Part of a small language model's weights.
Size: 8 layers, width 192, 6 heads of 32, MLP 1152 ReLU, vocabulary 615, 4.96M parameters.
Architecture: learned positions, biases, tied embeddings.
MLP neurons of a small language model. Each row is named by its layer, matrix (up: input weights; down: output weights) and neuron, and shows model dimensions 128-191. Each number is 128 + 24 x the weight over its row's rms, rounded and kept within 0 to 255.
After each neuron's rows, "fires on" lists the tokens most often at its 100 highest values on Wikipedia text that the model never trained on.

L5.up205 [116 150 121 135 154 144 120  93 137 140  91 120 106 136  95 133 137 130 168 146 144 135 125 177 110 142 115 117  83 107 120 132 156 110 109 110  83 107  97 119 134 102 159 148 118 100 108 156 122 127 105 104  91 154  98 127 120 120 127 140 107 115 142 168]
L5.down205 [154 148 114 152 157  93 144 159 135 111 120 118 121 132 109 112 154 124  76 103 119 155 138 136 125  98 156  96 121  78 119 112  94  87 134 113 118 149 158 109 114 174 142 134 134 128 133 114 141  89 153 150 165  51  79 112 117 169 162 140 125 170  92 136]
fires on: "i", "g", "c", "uc", "p", "ay"

L5.up490 [155 144  44 128 141 149 127 110  85  74 140 158 155 181 156 112 133 129 140 127 135 117 141 168 159 130 162 146 123 138 131 123 110 130 112 125 115 109 134 140 117 157 119 153 120  85 123 102 109 139  98 160 163 136 114 118 130 114 157  98 154 116 133 161]
L5.down490 [143  82 118 137 108 122 116 118 141 103 150 110 142 121  74 150 140 142 168  51  99 158 155 102  88 153 169 104 157 114  82 131 135 154 116 134 143  75 154 149 111 128 172 157 145 142 138 146 151 139 166 148 150  90 131 138 100  99 125 142 157 119 131 137]
fires on: "y", " to", "ed", " h", " th", "en"

L5.up250 [ 92 154 139 119  66  94 151 143 149 129 101 139 159 123 112 138 137 122 121 153 145 184 111 134 148 112 157 121 104 155 126 139 156 149 154 115 114 129 101 134 137  98 169 108  98 108 132 146 149 109 162 142 126 122  94 151 122 164 147 119 163 105 145 140]
L5.down250 [144 163 119 160 124 162 153 192  92 126 163 152  92 102 128 122 120 153 129  77 151  79 125 109 159  75 103 154 160 131 123 151  90 120 127 161 116 159 133 117 161  95  98 126 171  77 166 147 144 144 124  86 138 122 150 144 115 117 107 138 128 139 117 111]
fires on: " g", " ", "st", "p"

L5.up785 [110  87 159 127 120 157 128 150  88 141 115 155 136 101 126 123 162 108 138 153 208 117  82 144 136 136  98 159  93 175 148 126 128 133 116 131 168 130 125 112 123 136 100 100 122 127 115 142 168 119 100 115 170 142 124 119 123 105 108 200 149  92 103 184]
L5.down785 [133 163 129 155 142 147 109 138 159 157 123 123 170 123 129  95  91 139 145  93  90 109 162 136 131 147 130 109 115  98 146 126 107 211 133 123 112 113  98 113 144  78 135 145 143 137  85 152 146  83 115 157  87  97 141 114 109 146 143  87 110 176 109 107]
fires on: "ter", " N", "er", "is", "s", " n"

L5.up174 [170 108 103 140  69 153 155 118 134 144 135 143 105 146 136 225 146 135 109  91 146 101  76 137 151 105 140 113 111 149 111 135 116 105 119 104 145 104 147 133 132 143 141 125 118 138  89 181 128 140 128 125 172 136 145 106 123  75 146 189 116 109 174 114]
L5.down174 [108 144 130 139 159  88 133 160 132 138 117 120 172 159 112 143 108  83 121 178 113 159 136 112 105 142 100 128 157 142 140 110 153 128 152  96 124 123 119 156 122 124 141 109 157 100 142 107 159 124 108  99 114 145 138 128 139 150 106 118 112  96 110 122]
fires on: "es", "on", "e", " v", "age"

L5.up1053 [140 108 137 121 104 110 139 102 133 136 122 132 129 165 180  91  92 113 145 129 154  90  96 158 113 122 145 102 104 145 129 136  78 126 131 150 107  80 134 127 118 115 121 120  92 161 108 125 103 121 166 122 144 178 104 140 110 109 139 129 135 116 127  84]
L5.down1053 [132 138 130 129  82 112 122 150 137 131 139 107 113 117 113 187 133  90  98 125 119  63 150 103  94 127  86 111 140 134 137  93 160 141 114 149 163 122 127 133 150 135 140 142 154 140 114 194 134 143 160 166 100 126 146 124 116 128 142 129 133  92 107 148]
fires on: "e", "ine", "om", "are", "ear", "\n\n"

L5.up384 [155 157  85 139 103 177 163 107 126  85 100 182 115 103 121 143 164 116 122 145 115 148  82 123 143 114 124  90 138 150 127  94 108 123 130 135 153 119  69 121 112 128 164 128  93 101 137 121 124 150 124 116 147  95 149  79 100 158 105 150 136 155 165 147]
L5.down384 [123 123 142 140 136 158 138 123 129 180 133  89 125 151 161 143 101 185 113 149 132 110 136 115 113 127 125 167 145 144 130 108  77  86 144 111 138 111 112 118 144 106 118 105 144  78 150 140 112 154 181 172  78 129 158 109 120 125 139 104 110  70  83 141]
fires on: " pl", "'", " I", "ers", " his", "er"

L5.up406 [118 108 124 154 119 176  81  81 137 128 104 145  98 125 133 133 147 109 153 104 165 173  98 113 171 151 130 114 138 123 120 170 127 137 186 130  52 117 163  94 100 113 132 114 169 106 158 123 155 153 154 156 105 132  87 134 123 105 149 147 140 132 140 157]
L5.down406 [138 139  90 154 113 160 111 112 105 126 135 147 118 107 138 138  88 141 101 110 116  95 161 152  80 112 128 153 113 110 147 148 112 104 121  90 111 113 165 142 147 150 134 113 125 150 141 144  60 112 132 147 136 131 147 156 145 177 143 111 127 170 118 145]
fires on: " se", " f", " m", " g", " s", "os"

L5.up180 [128  82 127 179 143 121 146  81 121 128 167  91 147 147 146 143 107 144  97 120 151 116 124 147 134 152 119  85 134 113 119 136  80 143  71  92 127 152 130 127 145 102 145 132 153 137 140 121 136 161 140  73 146 124 127 103 185  99 107 118  88 179 115 164]
L5.down180 [102 154 112 112 144 123  76 126  87 162 122 159 176 108 148 167 145 134 129 102 108 151 105 112 129 124 158 136 104 156 123 136 137 141 117 169 168 103 154 135 117  87 164  94  97 110 123 110 131 145 131 120 133 155 107 197 135 127 119 138 109 173 160 113]
fires on: " ", " be", " and", "ur", " were"

L5.up17 [122 150 119 122 106 110  84 121 152 103 122 163  84 107 112 128 151 145 107 115 111 176 112  82 155 108 118 121 150 127 150 105 109 120 158  93 115 128 100 108 172 120 147 166 135  97 127  74 175 126 107 110 136 150 101 122 132 110 117 116 130 159 122 135]
L5.down17 [123 123 125 157 189 141 138 118 135 129 134  79 170 144 167 113 154 127 136  76 133 130 131 114 136 170 110 154  93 109 126 144 106 160  92 158 161 109  99 134 117 107 144 162 164 118  87 164 113  83 178 143  97 118 132 180 143 132 105  89 111 157 151  92]
fires on: "es", " with", "ers", " in", "\n\n", "er"

L5.up917 [ 87 137 138 143 145 125 131 132  99 129 129 129 131 126  97 115  78 166 129 100  99 208 103 104  93 152 143 149 112 142  92 140 168 129 139 188 119 120 140 120 174 134 126  94 153 116 103 172 146  98 140 105 119 133 156 113  99 112 126 138 115 127 118  94]
L5.down917 [137 151 127 104 175 125 122 122 141 135 150 130 130 162  95 136 159  91 136 143 131  82 123 144 172 130 188 123  91 159 123 116 144 142 142  91 111 115 134 186  90 111 146 158  79 167 136 131 111 153 147 106  97 153 106 162 158 119 134  61 122 116 139 151]
fires on: " ", "e", " F", "F", " be", " f"

L5.up186 [137 171  95 129 153 126 104  56 106 135 110 112 134 134 141 166 134 123 110 118 100 136 120 118 113 119 132 151 118 139 103 156 119 179 183 162 137 185 107 127 121 100 130 146 129 111 106 146  83 108 150 141 121  93 110  90 113 122 121 159 151 137 150 126]
L5.down186 [111  90  99 162 127 140 121 147 126 103  94 111 124 158 129 114 145 131 144 144 143 165 153 109 159  78 125  83 181 159 151 139 125 124 140 146 117 158 134 136 114 116 142 117  99 139 123 125 123 166 108 124 115 107 120 126 102 111 153 145 140 116 148 165]
fires on: ".", "18", "y", "ic", "g"

L5.up749 [137 100 100  88 182 163  86 146 115 137 108 122 153 129 111 162 141 138 145 121 194 130 141 112 148 120 151 143 129 137 133 119 159 138 166 156 113 150 127 128 177 118 116 128 122 114 142 113 158 141 127 161 129 128 120 136 153  76 114 114  95 132 190 195]
L5.down749 [139 154 158 102  99  94 135 110 114 136 123 137 139 139 103 115 134 134 102 127 118  91 104  98  79 164 122 157 106 151 125 121 156 140  89  87 130 103 112 150 138 128 101 121 147 133 100 145 107  88 133 125  83 163 146 121 112 148 134  65  97 127 141 109]
fires on: "-", "if", " A", " P", " t", " s"

L5.up808 [105 122 159 144 146 117 114 138 111 110 121 154 108 102 122 126 166  79 125  96 131 101 137 171 158 121 122 141  78 142  96 128 140 131 160 144  83 100 111 144 135 134 169 103 130 108 110 140 151 149 111  71  96 134 145 124 165  86 123 133 142 151 136 126]
L5.down808 [126 150 155 149 147 102 155  83 140 113 123 116 140 116 126 122 126 148 153 147 162 137 123 159  89 133 152 113 151 146 135  76 147 145 103 153 101 176 103 145 128 154 131 110 125 159 157 148 160 102 150 135 134 144 135 136 145 126 132 117 120 116 178 143]
fires on: "n", " I", "orn", " K", "er", "in"

L5.up13 [143 162 107 148 150 102 160 127 127 136 159 160 120 127 140 132 106 106 148 132 133 130 146 109  73 141 155 107 125 163 109 131 142  79 136 141  96 128 160 159 152 129 179 138 113 151 153 102  84 120 122 143 131 125 129 158 107 154 156 122 154 158 141 156]
L5.down13 [146 141 116 150  76 114  64 126 146 110 124 108 123 114 144 150 148 137 142  94 100 130  77 110 148 122 127 143 126  94 154 127 120 179 112 128 138  84  96 135 103 140 146 130 164 112 128 115 179 118 155 108 152 119 173 195 164  71 133 114 113 127 135  76]
fires on: "y", "op", "her", "ic", " c"

L5.up954 [121 108 139 121 117 124 115 160 104 109 137 150 107  91 161 113 102 100 102  77 153 111 149  99 131 124  91 130 157  95  94 146 129 139 165 115 106 154 177 116 162 117 129 151 165 120  86 127 127 152  90 107 101 175 141 104 127 140  79 106 117 139 135  81]
L5.down954 [126 109 133 120  99 135 122 140 157 173 100 115 171 147 138 102 146 117 134 174 127 134 139 134 137 123 144 145 167 155 122  84  92 127  86 183 123 118 122 124 153  84 169 174 102 128 180 154 148 183 116 157 120  52 129 117 130 133 137 139 137 150 110 109]
fires on: "r", "el", ",", "est", " with", "old"

L5.up853 [151 112  98 104 101 122 106 144  70 151 149 102 130 123 144 128 175  86 176 146 115 123  82  94 124 103 127 105 164 161 135 127 124 122 129 107 158 150  90 152 139 110 126 102 168 162 160 136 106 126  90 118 116 167 110 109 107 107 137  90 106 109  94 143]
L5.down853 [143 161 147 123  96 129 123 163 111  73 106 114 131 122 167 142 109 137 156 104 197 116 115 179 106 109 149 113 103  99  96 141  68 103 145 150 118 110 121 131 160 139 122 124 136  80 112 114  87 138 124 118 122 119 113 162 200 136  91 137 122 123 115 145]
fires on: "ig", " h", " H", "H", "all", "as"

L5.up1059 [121 115 115 100 166 166 170  89 118 136 115 153 112 122 123 156  80 138 109  83 113 121 115 141 110 175 127 130  84 166 121 158 159 142 126  96 155  69 145 150 134 109 138  93 130 125 146 147 130 119 120 129 115 137 133  76 183  63 149 122 147 165 136 133]
L5.down1059 [139 155 113 117 124  99  67 125 138 144 107 122 162 123  97 148 170 109 130 118 136 143 116 107 123 146 156 156 127 107 122 158 118 144 147 159 149 130 139 143 171 118 149 124 205 120 103 107 151 113 121 114 148 113 160 132 143 123 107  82 117 150 134 137]
fires on: " t", "re", " s", " ", "ad", "ic"

L5.up1082 [141 117  77 147 121 137 131 137 128 131 173 102 136 159 136 107 141 159 134 141 130 141 114 115 143 150 135 140  81 131 111 106 104 101 155 139  96  86 140  86 164 137 119 125 122  87 133  90 107 104 120 132 102 129 138 156 123 142 131 154 124 160 145 108]
L5.down1082 [147 105 120 132 137  74 136 122 123 143  86 130 134 127 116 131 145  92 117 120 125 108 104 130 133 149 152 114 157 139 109 139 173 158 108  86 170 159 125 149 167 117 145 126 160 138 120 158 116 128 134 142 111 140 119 103 134 124 108 128 145 128 113 147]
fires on: "ition", "y", " m", "e", "ver", "ation"

L5.up888 [ 91 117  88 135 140 102 133 129  93 129 133 121 188 150 159 108 141  87  99 123 141 161 129 135 154 148 111  88 128 156  88 109 139  91 124 128 153 140 130 108 137 195  86  98 132 114 143 118 113 150 173 186 123 131 123 118 150 151 117 135 105 167 159 146]
L5.down888 [186 104 113 123 168 199 108 158 123 121 130 139  80 122 151 175  76  99 138 147 127 100 110 146 100 160 179 149 118  82 117 143 105 137 147 152 131 136 124  77 135 130 130 127 128 111 118  93 181  90 124 106 142 108 131 112  79 140 118 117  81  84  95 163]
fires on: " h", " l", "l", " c", "n", "ur"

L5.up524 [134 115 122 201 117  98 126 128 124 164 155 110 161  99 171 138 165 161 135 125  79 132 126 108 130 136 112 163  59  99 110 141 120  84 178 123 131 113 109 142 117 130 148 113 126 126  83 163 147 155 175  85 161 136 143 103 135  94  65 121 126 132 158 163]
L5.down524 [121 110 153 111 175 164 134 131 115 125 144 111 129 100 146 125 133 118 118 133 154 123 130 160 135 114 127 114 154 151 133 107 119  96 113 162 118 149  93 103 107 123  84 139 131 154 128 101 138 140 141 159 152  94  72 108 111 110 111 160 144 110 181 167]
fires on: "o", "os", "-", "us", "es", "ies"

L5.up590 [162 165 143 146 137 158 105 156 123 120 124 103 123 144 100 127 133 112 169 162 120 151 143  98 143 140 115  95 127 144  95 110 143 136 120 150 101 140 145 127 135 129 164  73 110 101  84 158 115 120 157 122 147 122 123 166 112 130 127  98 118 147 137 154]
L5.down590 [135  90 113 123 130 109  93 146 116 170 119 140 190 116 101 123 128 158 139  89  94 118 108 133 173 127 122 127 105 129 152 164 124 117 116  89  92 147  88 133 146 105 151 151 157 114 136 128 112 157 159 122 164 127 133  96  75 100 144 133 121 114 116 110]
fires on: " b", "p", " B", "n", " ch", " K"

L5.up256 [ 98 168 115 146 136 138 128 142 127 113 163 101 138 121 127 128  68 135  86 102 155 141 111 100 129  99  65 113 151 126 148  85 129 110 153 128 109 134 137 121 142 112 122  85 114 132 135 115 145 157 122 133 160 134 135 114 197 149 122 135 185 134 152  93]
L5.down256 [ 84 122 128 155 118 119 133 165 115 119 134 146 134 181 131 106 156 153 143 141 107 111 139 143 117 150 128 164 112 116 100 171 101 139 133 153 136 102 108 114 165 146 118 114 121 106 130  97 113 198 175 157 134 142 112 120 129 147 126 136 152 126  67 138]
fires on: ",", "C", "ow", " o", "o", "ot"

L5.up344 [136 132 126 160 102 103  87 119 113 119 155 134 125 117  97 128 110 138 119 136 148 116 120 119 127 109 127 134  97 176 142 149  88 134 117 130 125 109 128 112 102 129 100  87  89 150 121 186 112 152 123 116 142 114 135 120 146  66 117 164 153 144 160  68]
L5.down344 [139 124 133  72 109  80 153 108 130 144  96 133 160  87 164 105 119 136 106 115 144 140 155 143 110 170  89 105 150  90 103 121 137 122 105 142 114 162 101 132 106 150 118  95 150 155 150  76 109 131 125 137 132 156 109 118 127 129 103 149 133 150 113 176]
fires on: "s", "uc", ",", "a", ".", "us"

L5.up770 [164 137 114 145 103 148 129 166 105 167 133 187 114  93 146 114 119 148  99 123  68 115 105 109 162 112 105 128 119 144 134 136 159 128  72 161 106  81 124 135 129 140 143  75 147  98 113  93 153 146 142 112 132 154  99 137 162 101 168 123  94  82 172 106]
L5.down770 [107 102 150  83 171 109  96 132 189 146 122 148 118  97 129 109 140  90 123 148 120 131 165 108 119 114 156 132  90 166 123  99 162 102 148 119 143 143  75 128 139 140 116 141 108 118 135 113 115 195 136 125  99 166 109 119 117 101 127 111 130 130 149 141]
fires on: "ant", "an", "ist", "z", "ach"

L5.up776 [ 96 120  93 144  71 129  87 134 146 131 115 127 129 116 142 127 103 150 106 122 117 100 106 115 147 106 115 138 105 129 124 175  96 102  94  98 130 165 159  98 138  90  83 146 116 105 118 152 145 172 109 124 145 142  97 146 123 139 150 160 175 123 106 183]
L5.down776 [146  98 122 148 150 133 149 134 115 119 141 141 145 124 145 152 116 126 159 126 129 134 122 141 119 136 126  82 120 110 138 143 107 169 139 144 129 163 111 101 124 114 102 110 141 159 169 143  98 130 126 126 144 110 103 147 143 149  85 162  69 112  92  58]
fires on: "ar", "as", "ik", "im", "ir"

L5.up1078 [ 93 156 137 150 136 106 124 102 115 123 120 100 153 113 118 148 137  83 185 139  96 103 145 149 189 126 171 123 148 130 107 140 123  87 149 120 132 151 120 151 138  98 154 108 151 120 162 115 130 116 149 120 112 134 116  91 129 107 125 147 185 110 141 129]
L5.down1078 [137 135 129 151 132 144 168 166 123 146 135 143 184 125 165 105  95 122 122 124 152  84 123 141 195  95  93 134 145 141 101  88 113  95 159 170 130 111 103 128 137 113 120 145 149 143 115 120 140 153  92 141 166 119 134 137 177 111 101 136 111 131  69  96]
fires on: " d", "d", " t", " H", "H"

L5.up414 [147 146 142 120 143 148 141 105  95 171 115  90 164 135 125 147 156 102  97 124 113  99 100 117 109 135 179 121  81 130 118 146 121 109 104  96 103 127 110 168 153  95 156 118 109 147 116 161  85 149 165 140 140 129 134 106 125  94 143  77 115 177 153 118]
L5.down414 [139 104 173 149 133 115 105 149 101 152 124 158 143 109 118 114  72 159 129 160 127 101 158 126 151 155 122 104 159 146 128 109 107 145 141 112 158 128 150 120  98 147 124 151  99 109  95 112 144 146 114 113 137 125 179 137 147 161 135 144 138 152 119 155]
fires on: "ity", " and", " St", "ion", "ory", " I"

L5.up747 [153 100 140 214 102 169 138 128 135 135 157 178 118  85 100 125 135 143 106 113 129  94 134 110 117 141 119 138 118 129 134 118 149 148  86 133 142 122 146 116 124 154 141 130 114 145 115 163  96 162 143 120 181 124 191 176 106 108  80 134 133 111 166 122]
L5.down747 [171 144 126 150 108 131 158 164  97 114 151  94 114 112 164 116 101 131 124 163 132 159  76 109 118 138 142 123 151  79 104 120 145 151 143 168 105  86 137 153 111 140 104 162  91 163 131  98 123 153 135 142 124 139 150 115 134 157 127 145 187 101 102 125]
fires on: "ame", "am", "-", "ther", "ay"

L5.up951 [124 158 153 108  83 142 139 146 124 144 113 138  89 149 162 162 138 151 131  72 132 148 122 122 128 117  93 200 155 121 115 111  89 143 110 119  99 145  53 152 141  69 154 159 120 112 161 140 141 122 116 105 122 141 119 112 153 135 146 133 142 127 140 146]
L5.down951 [141 120 142 144  87 125 157 114  90  97  77 116 109 118 111 109 114 177  90 125 166 120 173 130 161 157  97 120 117  87 101 140  75 159 161 142 104 129 115 138 131 119 142 120  90 113 106 133 129 103 106  96 118 120 136 109 103 111 108 179 109 124 133 137]
fires on: "'s", "le", "ure", "ity"

L5.up425 [104 102 136 104 116 110  84  80 102  99 120 127 179  87 144 137 154 118 151 126 157 123 127 141 137 111 146 142 190 163 112 110 100 118 160 108 139 142 151 118 182 151 111 121 187 143  84 110 151 131 176 105 134 149 126 104 136 121 137 168 124 154 118 108]
L5.down425 [151 119 142  83 100 110 170 125 142  96  90 162 145 153 164 124 118 110 181 140 101 142 137 104 128 132 139 149 124 119 167 131  68 112 165 114 127  98 162 100 120 177 145 118 125 144 118 155 131 155 133 155 119 134 112 147 138 139 169 108 143 129 132 103]
fires on: " ", " t", " al", " th", "r", "el"

L5.up605 [132 132  58  95 160 155 140 120 127 142 103  91 154 125  68 127 103  87  81 105 157 166 153  98 116  88 130 133 139 163 111 117 129 176 137 133  93  84 131  94 124  99 101 136 108 129 108 129 130 119 119  93  71 127 122 121 167  83 117 113 136 142 122  59]
L5.down605 [157 116 144 101 111 188 151 102 156 114 150 124 126  99 106 139 126 132  99 148 129  74 105 120 125 150 104  76 138 102 114 144 154 126 127 163 121 134 155 175 102 126 128 100 118 126 123 126  96 172 149 141 146 153  85 141 127 102  85 172 146 161  97 111]
fires on: ",", "u", " C", "-"

L5.up744 [105 134 106 127 134 154 121  99 117 145 114  97 130 118 141 113 153 142 129 146 156 148 112 115 121 114 126 121  86 203 140 133 175 151 108 124 121 136 127 103 103 109 138 108 104 118 100 157 154 110 103 117 136 114 138 136 127 126 110 140 130 122 175 123]
L5.down744 [135 168 111 143 149 141 128 141 132 152 121 111 130  91  78 169 141 102 173 140 157 131 109  76 153 107 136 140 159 100  75 146 124 157 179 113 122 148 120 129 123 105 181 146 117 120 150 113 103 123 111 129 158 161  86 125 130 157 149 147 116 115 140 157]
fires on: "a", " ", "ing", "e"

L5.up700 [104 109 150 146  94  73 125 128 152 105 136 133 154 125 119 130 126 184 127 107 165 147 130 117 133  85 114  95 117 161 142 171 117 150 147 127 134 106 160  90 143 134 134 130 102  87 141 123 131 130 150 112 134 126 155 130 171 101  85 122 104 150 122 131]
L5.down700 [133 126  62 124 108 156 175 127 132 117 154 116 150 122 144 130 101 145 116 125 148 121 114 166 111 138 156 135 147  78 129 144 118 144 129  92 141  86 164 126 103 139 128  71 131 136 122 115 133 120 126 106  98 129 140 115  85 142 106 130 140 118 163 107]
fires on: " m", " f", " w", " c", " b"

L5.up315 [120  95 167 106 114 121 137 126 128 144  97 164 103  96 163 150  84 125 127 120 169 113 143 117 123 197 125 136 108  99 139 126 128 176 120 124 157 121 137 100 126 146 149 152 146  97 151 134 141 113 136 120 104 175 139 130  85 125 165 125 104 124 172 111]
L5.down315 [134 108 123 162  98 137 155 145 140 137 104 113 143 137 110 126 125 144 109 130 105 159 143 114 117 146 175  97 128 110 132 128 102 126 134 173  94 128 137  98  97  62 121 113 174 174 129 129 124 128 144  84 165 127  66 111 143 129 177  98 113  71 144 110]
fires on: " Ar", " he", " al", " Re", " ar"

L5.up789 [108 159  70 176  92  93 129 144 153 136 105  95  59 126 124 146 146 140 129 113  94 110 142 104 115 155 159 142 105 131 132 132 144 129 162 145 115 108 121 129 151 102 147 108 105 102 129 129  96 151 118 145 141 135 111 110 106 163 146 135 168 129 126 161]
L5.down789 [125 118 120 112 158 158 132 128  97 145 133 130 130 121  91 157 144 173 112 159 149 159  59 134 131 139 116 165 110 111 140 146 105 127 128 154 150 149 155  96  95 144  98 154 135 137 101 143 139 120 129 103 106 108 163 116  98 120 123 153 119 125 119 142]
fires on: " by", "ies", "er", "us", "is"

L5.up559 [149 117 185 110 136 151 166 157 120 152  96 133 142 127 125 149 123 129 112  93 134 160  97 131 111 149 109 154 130 167  90 127 137 130  89 156  82 154  92 111 181 141 124 150 106 148 150 140 147 149 154 129  96 136 139 137 131 125  79 141  86 137 148 133]
L5.down559 [103 151 132 123  81  96 150 135  84 134 138 161 128 130 116  90  84 108 150 165 153 137 122 132 150 114 115 138  94 107 117 136 166 131 154 128 165 167 120 131  82 110 131 142  81  95 135 133 151 135 122 135 127 133 113 162 122 131 202 133 161 136 111 152]
fires on: " with", " and"

L5.up705 [124 156 103 131 125 131 126 104  76 169  91 129 143 132 117 116 136 116 153 103 162 111 135 133 103  94 124 141 166 129  87 134 124  91 120 133 136  72 123 116 114 120 184 153 151 110 126 106 116 132 168 133 118 126  97  69 142 139  86 141 113 114 144  91]
L5.down705 [148 126  97 132 113 122  98 173  82 115 166 119 109 138 157 139 130 119 185 105 124 105  87 129 100 131 159 107 152 168 133 118 116 193 104 163 138 168 113 136 129 112 112 100 128 113 120  88  98 108 114  99 137 156 142 147 113 128 159 163 118 149  92 102]
fires on: "h", "he", "j", " wh", "H"

L5.up168 [ 82 141 104  93 102  96 127 119 104 134 118 170 136 183 128 109 107 134 145 128 128 146 147 154 175 112 115 147 134 136  68 149 120 113 127 142 197 135 141 128 107 134 152 113 125 107  76 129 100 110 123  98 122 116 126  97 156  99 132 136 156 142 150 175]
L5.down168 [198  91 158 122  97 155 135 122  87 124 131 127 147 111 118 156 133 125 132 102 124 183 127 138  75 126 123 132 106 103 131 123 133 152  93 152 152 125  90 127 147 107  97 112 160 156 102 110 145 130 118 131 127 112 127 125 128 135 140 159 115 116 135 137]
fires on: "t", " th", " the", "ed", "l", "ition"

L5.up227 [167 147 139 146 156 145 138 150  46 105 126 137 126 142 140 133 146 118  86 132 117 118 117 170 145 124  86 146 117 123 104 145 112 116 169 135 126 110 160 108 132  92 161 128 152 144 117  97 138 135 130  98 154 167 126 135 144  72 120 180 149 130 142 137]
L5.down227 [132 122 133 108 126 136 154 120 158 133 119 133 165 159  83 151 128  96  93 129 141 163 147 135 148 131 125 110 148 106 131 177 140  85 112 125  74 166  84 130 112 119 106 155 140 139 122 120 141  92 137 116 130 136 106 131 134 175 151 158 127 149 134 180]
fires on: "ing", ".", "ic", "17"

L5.up469 [142 160 157  99 106 183  96 120  79 119 144 160 120 139 120 117  96 131 128  98 114  95 135 130 128 124 106 118 137  92 106 156 137 144 166 127 111  82  87 154 144 142  81 155 118 119 164 112 135 128 114 105 137 156 127  78 128 112 113 117 152 117 146 119]
L5.down469 [145 142 178  82 122 151 156 124 136 136 140 143 135  64  89 161 168 157 112 167 116  90 117 126 128 167 139 110 125 106 104 149 119 109 135 169 183 132 139 115 138 149 150 143 141  86 115 107 151  98 152  97 135 130 167 146 142 149 109 141 120 154 133 138]
fires on: ",", "-", "ist", "it", "ib"

L5.up357 [134  87 123 124 149 118 127 161 107 133  85 112 150 135 109 130 138 118 148 126 132 163 137 113 155 137 122 145 116 149  69 134 132 124  97 139 104 145 113 128 138 190  84 126 108  90 142 113 135 102 130 167 113 144  97 117 150 114  65 132 107 121 124  93]
L5.down357 [127 134 152 145 115 110 109 154 126 112 133 186 136 128 105 123 131 144 115 128 130 132 141 145 112 107 113 109 121 147  93 123  95 137 123  92  94 100 133  81 119 132 128 119 138 120 100 131 115 143 119 148 128  87 181 143 146 114 169 129  96 110  78 124]
fires on: " N", "ol", "per", " n", "it"

L5.up977 [ 93 124 130 116 141 128 122 123 149 132 117  89 120 154 106 136  62 166 146 134 143 119 110 131 135 183 111 135  68 164 143 120 120 140 160 123 107 142 145 101 139 104 135 137 150 113 112  96 113 140 149  64  75 131 141 132 153 137 113  97 112 122 124 147]
L5.down977 [126  82 160  73 113  99 147 112 121 133 144 166  88  71 120 129 132 105 130 155 140 122 108  87 111 122 174 112  98 119 147 107 139 148 105 123 146 116 127 134 156 139 121 122 117  95 142 154 168  95  95 123 158  98 119  88 131 118 113 159 156 106 158 133]
fires on: "re", " se", "ar", "al", "y"

L5.up139 [127 117 179 105 125 118 134 143 111  96 122 133 146 102 105 118  93 116 163 152 144 109  99 119 153  98 113 155 138 113 123 107 127 120 131 150 174 103 120 119  84 128 165 120 170 120 119 132 142 145 178 110 139 180 119  81  64  91 145 111 147 115 160 141]
L5.down139 [ 94 138  90 162 139 124 157 147 190 128 138 126 109 154 108 142 168 137 112 136  96 139 153 165  93 168 105 118 160 131  90  88 104 166 135 125 113 140  92 141 168 106 100 127 148 154 139 157 118 101 125 109 102 116 120 126 143 166 138 152 103 106 131 176]
fires on: "on", "b", "am", "n", "k", "in"

L5.up412 [116  95 150 133 108 143 111 112 125 129 100 129 137 144  96 117  66 132  94 130 154 176 132 111 129 134 127  84 142 129 102 134 153  99 121 151 117 156 112 117 140  81 125 146 111 108  97  95 123 162 156 182 119 135 130 148 126 141 144 108  82 130 111 146]
L5.down412 [124 103 153 115 124 157  75 132 140 102 137 167 139 113 134 148 136 156 112 132 118 159 130 133  75 127 150 118 128  99 126 127 148 122 142 141 102 132 173  70 133 136 116 172 130 132 109 135 106 120 168 163  96 102 116 112  81 135 116 138 125 136 144  91]
fires on: "le", "is", "ru", " D"